From a checkpoint of a small transformer trained on Wikipedia.
Size: 8 layers, 5 heads of 128, MLP 2560 tanh GELU, vocabulary 32768, 82M parameters.
MLP neurons of a small language model. Each row is named by its layer, matrix (down: output weights) and neuron, and shows model dimensions 80-207. Each number is 500 + 40 x the weight over its row's rms, rounded and kept within 0 to 999. Numbers have three digits each.
A block is one neuron, or neurons of one layer that tend to fire together. Before each block is what it responds to, as a language model described it from the Wikipedia text at the highest values.

Description: Pre-verb modals and "to". Modals, auxiliaries, negation and infinitive "to" just before a bare verb, strongest for "would" after which/who, e.g. "which would be", "may cause", "claimed to have".
L2.down1344:513536499514448496488496510492519526455439534514482398494508519465464487484510502509474446507603451501494528512530537519494538467577424448547495508534472524474464524589481500574454511457453434546477536496396477473556456488508512518462527493527435507552534470571489491564510468452433471449489523515402458468537509483511422546518550473515509510572504499547534549499463412517548525510516
L2.down1628:531498486519497504501440458428518569534493484606481511444550488412504513516584516489469527565467493491481571479509399512476470481505572501531470474500519478510408512533532479523506493624496493476491522579485566506483482467415457510523515485476558502460453478526530472522461507417445478458554487541432465478508479534460479494446564472456479525499509437546477465504524442522486493493500
L2.down1911:509452452449448512511500456529460532492577498521552503404579520443500503508506490493419513419555492509541445499563528482552473453485502504564527483475456554438495462535444520538453485555484476423471466500508557413492521526560464518526489484496536428456514511526478537534457451477466456468389505528425481509526487525583480503423519500516551495474515489568561463442520418523494474403548
L2.down2140:455490449579553536470496507530498424476523525461438410499471617554439433527492503503538524483502491494494501504461444487477572495504550454505477527478528482517484463528467525566563514537541421537503528531532460548537537476482489544520448520544485490447536483547508476482500510429485479520513553525553457413541523474525518468561541452536562459429431480591526459452476496481452482515531

Description: Digits inside multi-digit numbers. Middle or final digit chunks of long numbers in census, sports and election tables (7'26'.7, 2,'035', .'442'), plus some capital B word starts.
L4.down1321:455518554438492488492431534484508457477500438550555439520473399471537438464617485479416472562507496460508527519520470472527494529545565527472542462484474511510472503454495503471422490581452506537510535573479539526492486494438459583564503512410463538498470500507548455516521463434570567476562502535504568414411502516495477443470523473551516537494494552453445586557479509528535508490539
L4.down2039:428531534552441495544495472455545425595506433491530623430486541512483462493422477396484531476523520533487531504516440513533460471529497438512517476564516487474494469511525535484558503535543492491505553502522517495540511446452548501542569570441483482502469584505453539535456481506532490505518477539500525492416529514558523497464567528440548516459495431514450502473591438452503533417484

Description: Digit group separators. Commas and decimal points inside multi-digit numbers, right after the leading digits, mostly in tables and infoboxes, as in 31,275 and 26.2.
L4.down1917:503517513512491585478487512514456362485525483504468491528539509552475524455506470518550538508556484488402429466532405577494561433487515491533436499432463464513529565504550453434517480427521519496541486546483499551517513506506440459494485475422510503510459516524528498500525512423555521565502471443497526413439464436444442433510479524474488405458468478526467461527527518506467486461498
L4.down2025:475450539577510507518496475561519517579513579442553535529483530465494565527549492572504497497504536475495466469525436518494473544451468481479508432493453493512465487485519549486510517457517494474478535477559524578479551439473481539518484528493491486413511507457538483570474448452514564437484560466561477548574480457535526462517587448449537520546459521462535456428540491518519488493484

Description: Foreign titles, list conjunctions. Function words and word-final pieces inside German, Spanish or French titles and institution names (-ung, der, y, des); also and or comma joining English nouns.
L3.down1252:437467491539469463560448475541455572472475476540566483519557476476567473545446545518529526479517506550542537468461518522515480547551444586497505569452457541529455553480512486478533480480549576437540521551554480496475543419550450544584520485494526470520526500434470484497495476459429525481531458532499513548549503523437544551558477550498480518468503454453535504510532483512501491532465
L3.down1337:501497479499521487466470502535477435463492435504468491468567488519469568499522417549481502497453489483537489458468500526565527554465516571535540524502507562500516486518465421488509460530461538554497524512544485483475548547440476502498434446439581534447441477490543558482486440471493485495461508500483506540580470518515454496580586464406479572511446509603525538444509493472561559456453
L3.down1521:501560469556530442526528533499471468487625489555506572445597490499477490541550460450491500518522464488534402527513552531533476566524506411527482513471479505435491548524497503471524536476462509435482540511493511491443414544555438599524462525486504467434516493460536518462484482522479457491596470514492509470481514538534487551467474483542456488466509445479486430553535494455446549527513
L3.down1623:416523479523514472471505430495562550535524409483507503418573523510470525489461473549484505515476529459517509514381460561497488503464517536544489476486402461538470516490502452494445462498471536465467546510519477463543538439467532507539477538529530483438479546506483645454392543532538531468428477523517495486534434448490447477537558504460484476518469536502479519551504482566465512358438
L3.down1683:509516491483487487498534487550508543479544512493470443493499530575574426579584538515421512520465565441500491475511526528539489459531507408399539498471579461503491509548479490494538534493488569553463510457522515494541518471512457489442483566473472554513497481479470481408488550481497538539506521537547498473461486479445501410545479502512426577517537482467501466467466459419495529498549
L3.down1784:410475561507529502537577488510489533551455462483506480568489453505484559481463521545498503486474490495531519562460534548500462526521547514506535483520513497523434553502553566414466425492495488540484460518448554419497543494468498534468481529502453552520527458474427402517505483528494512525509439481491545501478450587449480463609465468549593446483492506551453492448491463494501559527554
L3.down1865:548516483519509441549489487542468442531528505454495400438593454457483528454510550447514483439470486574506459568499475570521471491514570505514468476553487491493442516470498462527558509515535519425452458549480494504492464562498434496468549592553530538471468495507443519499529547435458542538471522493533472571471463534484530524459501458504549509513537483507478486475493473531473515468482
L3.down2012:465472476401455481544467463524492526495574486559507497495568497487495471410515483528516492569485494543506497479476500483518483462476466529545520450522429489466424523439504525393432473537502504520468458530489504501575535451517471499501559493458548465487465533540515577503462432424464578455456480510472517458545398477490577476504526478464491485497429570529521509557517535576572571489538

Description: Decimal point in numbers. Decimal points (sometimes thousands commas or degree signs) inside numbers in tables and statistics, e.g. 9.3%, 63.76, 1,201, 94°10′.
L3.down172:545465512575482488504511422467499481527496485508522477493487427458488501486486493539474439515530449484422420528450518467540546580477499434433497485498539504501427543536386521486518450595530426478451482460429578525521552493532489523456449502495397506569471528499489542505436430435482481427485507496501510549483492403561532480446524498534590453509483571539512527489466438543486468428490
L3.down239:570499435518548581491487462477477556481486471475551534562443520514463504456448541530546485494514513516475422449476480538476516585506446476491555448569496543473577479500494445455486599521565462515532537547529522435433505449557496503546490494480537483537472448514510501536558519486450527473481554471553579426510500572548528563509515496533519454472514524537494485522515486485475504475504
L3.down248:519448536504513497458465491475453471462527449482544561445479451451494504532520554476556457484545435503515475568458512513502493535572485529527535475525458507501507564531532469502492452506536552498548491549445466602440397462510448488540493468455431493513558453542467547506456517423439469494537418549466527432527512509523535494506430475465486509480510529575630530511526577525493468457456
L3.down337:546504534488425568469480506470527418532498492569550501525462542475502504532497476583496462496482483548598498437498446413423499480514542530508517537508546492523524500414512475510461492505463552542506497502544471515437512531573463485561503543479537480561607509486512455499505526469507513594501417488481561546521492499520438542530508543482408496499533491520456517439538504546500515459377
L3.down568:513502419523478455515519463466475498488401513609587526458429513484493471502456492510443496537493473442586487482488526512481504443539450509545519461466518502588516475485515429517447521532522472477535497526432523504490515498528473463521522500508508522509500441494579525511497510522593595497532342523505415470496540540466459486592543478441515540513522493483543504463531471517449514505436
L3.down695:503508507526549507487481478512521550526501439437502489483512529472484535590575504509510545609464537524597529516493482537522557519564479525587485517477464579481460586456505460491484472445497519504516503490518527473468476469479554530527470514459506516429508560489477516495565499494521530492542518493528507429581602430474497539444423486495530428447450476483553469519459479516615536522482
L3.down2030:564514469538530524513539485510547478524529565513539473428490517531546566508539474441540467505574486462473492553463448484495520505491508500434497528481463505455607486466531503497515420451484489540483484484490478487501502469503502469541492595452507467505493481468526452538466442474497556430499467441490506502472450483517545553551455471540463503510438458474521483464506474445481553383455
L3.down2159:474486532426473541500485442492469550559533586464500487514487412518472561531532456544519532516567570530417515443432525439560530443496507476557487660437579558493507493508545535529506469500505485472430518503502508545522425490550523481499531480484459502547533525478542521484446468514525515495478513480555583466504494497457479507502502469531547479486504542504501542470509465493564467461583

Description: Function words opening phrases. Function words that open a new phrase mid-sentence, mainly to and by (in order to, won by, by 1935), plus modals like would, must, will.
L3.down450:484504529552438534494519430454488459478511503458514455503468481458540520538511437549440512550484499487510506481517504451537464476531509509467546526478538559493495496508481498454532527482527471529478556519559505541412495578558527512567521531504565522469465538519435460480573563541546512497505433481536536478515530477504544445428528495507525501551539522390451543459490521466500382472504
L3.down900:465447562530518470502547517439457486477496526455481486411508511426538444499578575484522562513475453529491479454538495520511440517491531500511426426539464574509494492541514488546486536422516532518512485580499470611524493546596535562551551548516483516502544506468497490475479528524475411501549503451552444503481552601486441488551497581531487539481476512479488544471560450482527490448509
L3.down903:524544434531482502554532493461437510514471504488516533483481488453461523525468504527476520435526453543454534437445498506483435494559543505490574517493453494457501425393496485577511492482441526489462488498500546478496562493518596394520481419499477503462496442534507499481506511501443507458449522605490510438558514533528544519508475533481451501507465516551509530510538482557599542500464
L3.down1108:490471496539527535581492524484508512451591576486377518510489494512546485466490450475568582541511526465578513526501541521527524541488503456516496413550582510509514491523567479499569495456508547522468465600478528439555557556533495493531501494611546471466511474467518528544504502517514485483497457505554487500527442484505485518507557543508429519475497500539497499514449461577469478454510
L3.down1272:474463477506504503489433500418500501494444466509510572529492471466449442476493561475415552557508403499550459547518523486472557496528446557451489525443476424519481465509564528488464454515505483455466516491522485493487463520485465462527463463550520541555508530498549409521485434469461543473489497531513573467520502519526529472551557438520462460474496489431494451466520445512588553505487
L3.down1640:451495580545480529544514506535475489489513535525456483470480431503513594499511484554506605469549446507513511536437515503496478461502513547558519520498505483513468500515469496546491474535495547521503469498533434528494419513545489474498498537542459437503506537487507569524552455543569496481474533503532395542500546480511480532479494553438503498452589492487477497374486497479468518519512
L3.down2032:512526545429459478520560505480473456488505472563505502540464385528478493432487547455447470441483446461521513493514443500549554474589552407551499540532489523494495498549533541520489524545554454555414477536464524554558453537366524504492572529513505545494491488476519537515507458470476488498453459459455454436509515520516396475418500467507469464516497547446516482452616507535493465503545
L3.down2426:543554454522558493496439414503503420472534564444522536463512469526466533487501472574521466461519559484475506407498479473496483457473490560517386479511458543513461505474507446502575496476512485494420499574490541513525577490486467544573491494525497481464523495473527529532481373479482537471501525536562493522513517490526488522462462455485487508550558428500506478498452431495467483497572

Description: Post-name gloss boundary. Punctuation, mostly an opening parenthesis, comma or quote, right after a foreign-language name or title, before a translation or birth dates, e.g. "Amt (Waterways", "Wrede af Elimä (28 July"; also "most" in "the most".
L2.down624:482482558514488456565485476471502562517452477459513502435537437475491397530555537459493533455549509522544560514511494489416566511404500461498484472466469502499595553565435441479473503497425461495480506482463513475431440436431562489475511512505494532494494437504513490538529519529440497470386511535495541509506503525549443482548522426516530514498492517470469515581445529487546545476537
L2.down1891:501525506555476470477468425558481409447480475542540574507494520430440549451521486558523532529537465555520493486586518445495514498575473612552513515461469499491435542523495478483485492448546517515500554538413538512485539468505483503552561498489404492520480427557498519499548504429510503540532484500425542515486517482573494498475546463528453538493548499573529538483536498577444524590528
L2.down2216:507427524462451457541475499503461496553494480525491475599520478551509460493511571509483537498482530511514506533394548584460518497572562510497542505417512481503458540557563448518488446486502440524470516511475536478474508522532391465536529520447406519554539448540494532482470382514515536532503478436544502562533421543518509474485474489472531506540486451477440455485483535461456557489556
L2.down2556:466540410491486528535505462483557487501523438505472564529486516530555488499458488420436513474519476524461580521413559475530502475527467525516486511453538469577509476525475491502493512476536497568529527498465552389456550469504447443454491561510502558438517532454487516504487465507480434528447502520496535519573462482521462482504453530495546570531442580521453509493501480528564465468485

Description: Digits in statistical numbers. Digit tokens in numbers within stats tables, census figures and infoboxes, often after a comma, decimal point or table bar, e.g. 3.66, 13,723, | 4 |.
L3.down483:484563478605500476488506517542501455425458581505497503491454548572471510497560498580585567510508472481473416490572575463558526536527495503438526482508514487429558492567477453526504506496544455469505498600460480478523492477562466531480549606601533535502527451491511413481451553526453480445473468431495488508526514473522462537497485583506571539457476502502441545515469508473464542511517
L3.down1413:412414463550439455472509490510538536559414492524566468472505517520494535437458563531469503509539515436443437489432508506544533463494562550479477499572489467545538493467523533431523502533454496477447491453515493488501437460481522466488450531495476492518512423528418469515498454466545520482524507577517643582525525441464499499565479554505535515478501518563521536465490504523453523516488
L3.down1447:478453533561470483503497502501523569481559544465466527528541517521512485506461507474487541527501525487440500547525475487474455454496471455509507490405441439532445538570515439416473500409458488461465532433435557561474540521517444504537501463518550482514517467504469527544526509495543476483422501452426452431496503575608495514540524577506523553533516562509478545489518477482526426547573
L3.down1827:459525515536508482472506487506523500474510537501521586481533476544526497545536494535527488541453486489465438539480475508517521545493537442411488477528476517387489548434525431479486521555555493487499472490484498526495512485573530460514546458518478476530495526493501491594458440443511439408502440503499497496468552454513453499447457488576505533507475493495485394445515475550441453508445
L3.down1833:477541509509488492548472441544470550490508536549558494434487442490503452593492514550518417482529602419471490479530498453459508464439501492495467522515479478562450617494588492540532495507466485511546453522612457533509423461439504557509451464484504462504517475513484499429511476505543464485448511416506518519528544472509512554424498500401511544477474562512460475512487569571541483551499
L3.down2201:505473576458496539444488523487555497466528417561531524514483494502569472484462545493493491505545451457558521505518554510571496531461498420500407476430551530456520473493474392459544485443506607431497434443486465513482486469524470540585539526511522467556551405495494586500442467474525513518492548491498494536490526560472467462500456496515496501538512528523528565518509512516499376518511
L3.down2314:493559510574451487488550542509476496552455498508449517429522538482477535434607482549516507569491526437546493479452500482519515531504510527403508463530405538484567499577565526456447477533526543520588528546444522451516505491502487487581476488476503489526416444477453485480495536475527511488478529478391572485495529509508510444497471446441514613507501453517588498517498475562537479488399
L3.down2553:498518530577507449510505449467491443488576498506501446542482554539553444537511501523504498517486428542517507511463507581482509476475526527497505469456449516500422460513584505457490526518475515531458533454455461463449470525427511576516436479489492456484449476448525489453515476440491516547468537449433392552455531490487458487462464528497464491559504499463477572509524474510450539474463

Description: Pre-infinitive verb slot. Fires on words right before a bare-infinitive verb: infinitival to and modals, such as delighted to have, ways drugs could affect, would be better; also adverbs like also after a modal.
L4.down1576:497510477478483519518554466458483485514486524465456497507589494483510476451499523413462483539524470489525491428479498498442473412471508451491545530570494478469526533484518492513592509496521515454508507535522466464499515479369504597471534403540582483502450443488465524456535507473506464529421482463505497494499523468470511502467475376539464498486520482447524526470559481532481564500497
L4.down1775:505513508505395537537463442461536437476440487507482472433505494492570494506503509422517506486487537544493487532492481529520559477504474407469451538489508536447453497478502508478507539529551462523446508539495491518550518464418443560531480532508517439526510530486528537568503495437399474610504490440470477545540501422507363488447539417496478527499429518457562497548527526513523462491424

Description: Separators inside table numbers. Decimal points and thousands commas splitting numbers in table cells (election percentages, climate data, attendance), e.g. 28.9, 156,459; occasional word pieces.
L2.down360:594485481405510602531457450480423421515553521503498505570532504502470460558471498506536411571476541543515517479419502460494494459442462557559529594523546507517570511540504474511476529496518552468523545545517497538484471518449499487513474486482532483456479506596544497549479498524433550537542415514569439526457534564495503488506523504517507481528424482463497484465543442513518528505486
L2.down959:585550454444570522480481554512456556522456510524510483483509610497468545621448497509501458451524566485514513485477482529519434532453570457524589524492460517521438527441528477510493473494494448529480595550533516474519525467499395525517503446489568598527536556480548510505518491535483495466486502468479475490495534418478526505553448424538531554422500518511502559565507446534536530496492
L2.down1011:455474491496488499518402533516467510485472459541547473522498523484501471541549517505435427453536473482489534514601505520527463460471553527554535432391566521506518469508495503505548449496498492479443486447512485548459451479516446519378484486476509492474445486472487506566521438486521504456513534509566453461467545524492440478498540503537451455506539467554539509522523492511444523528495
L2.down1885:463467517492493445474553532550454481514538462541542459478424519492490493526481517540471400500475535532487447502505431550462515492514515495478516391457417457471512548467519531504574499502456501552479539556567482493526537568472528489449494488458513549507486532539505441562459505481473544474488465537481557535460572451497564524575492461486485483543379528524494498550448530498498505500563

Description: Decimal fraction digits. Digits right after a decimal point in statistics, mostly percentages in election tables and census text, e.g. 89.1, 20.7%, 52.3; occasionally "of" after many/any.
L2.down345:470578553487520548476550565487516466557502521485426509497553477467545490546460504487556449569487477467518509561501585536516524451528495497471513427511480521525509481488491494474523543518521553471485480478491501495503467483447493491489463458517476480511505530505490510450531488478507563532483490479476470512556588455509457524423529469580530481519604526509478541466504528545534495550582
L2.down595:525490521490491520528501490482448567533483496481558492436441467481521540529561554492547484434520612442470494493470501521528501506538545551460499556464536417531537497524506480519481469445472495516545492558518611444477490480577545515468507526436481489494525421423457518492416526504510510447549501530515512535527554462476498528473459508547471495524475486392444469555517495463467536433480
L2.down1036:510490494463568555436481537445481444487584540453546552457538528470462563509540560442525563451507519517521466444445624490534506440526585486512536507504519473472517451479512508551538460477512404472514486525498569519537498534496428469496443497500509522542525532482527472483533502459481505533532446502511457522475520532500500527498491508469536505544531518519544478538502459503503482523508
L2.down1749:476462446503560590473460550547472483545538435439569583472514462536422552532505509543498529526459501467481448469490517497470521515509583527562552491468449551466472569515540436447514477591520502502457496583451491520477450537520527466443520458465535492466437520570502419530471486536487497530395481555479485528487488426509409449483548507589501573508388454449426495541555413472531578575459

Description: Foreign-word subword pieces. Middle and final word pieces inside non-English words, mostly German titles and foreign personal names in lists and tables, e.g. Erfol-ges, Schifffahrtsverwalt-ung, Lund-gaard.
L4.down403:568510541494472510436484491550477486468500491471530551558526455561494525506473522418530506540445498497474509467543477518436534414496547532471509544558476541512539560516483481499475556544516482531454458510503474414489461544433478490507503497496403483465557497514472523457480510404464432520459462522450551565549529495502538506414440523520487505503519466467545487474523489464460483609447
L4.down1230:476517512467502536452531497592494544473522521501473499493510468476447529529425452485517484537440488510518482524495510511461552508574504433537432503469544516511464514528477544452460537467477538539514566480490490458554549440526499541507448541490515458504441448536531427550549470559476493470480487449486571541497381504518568497535543522536566412490445485527580429557450468492521475484529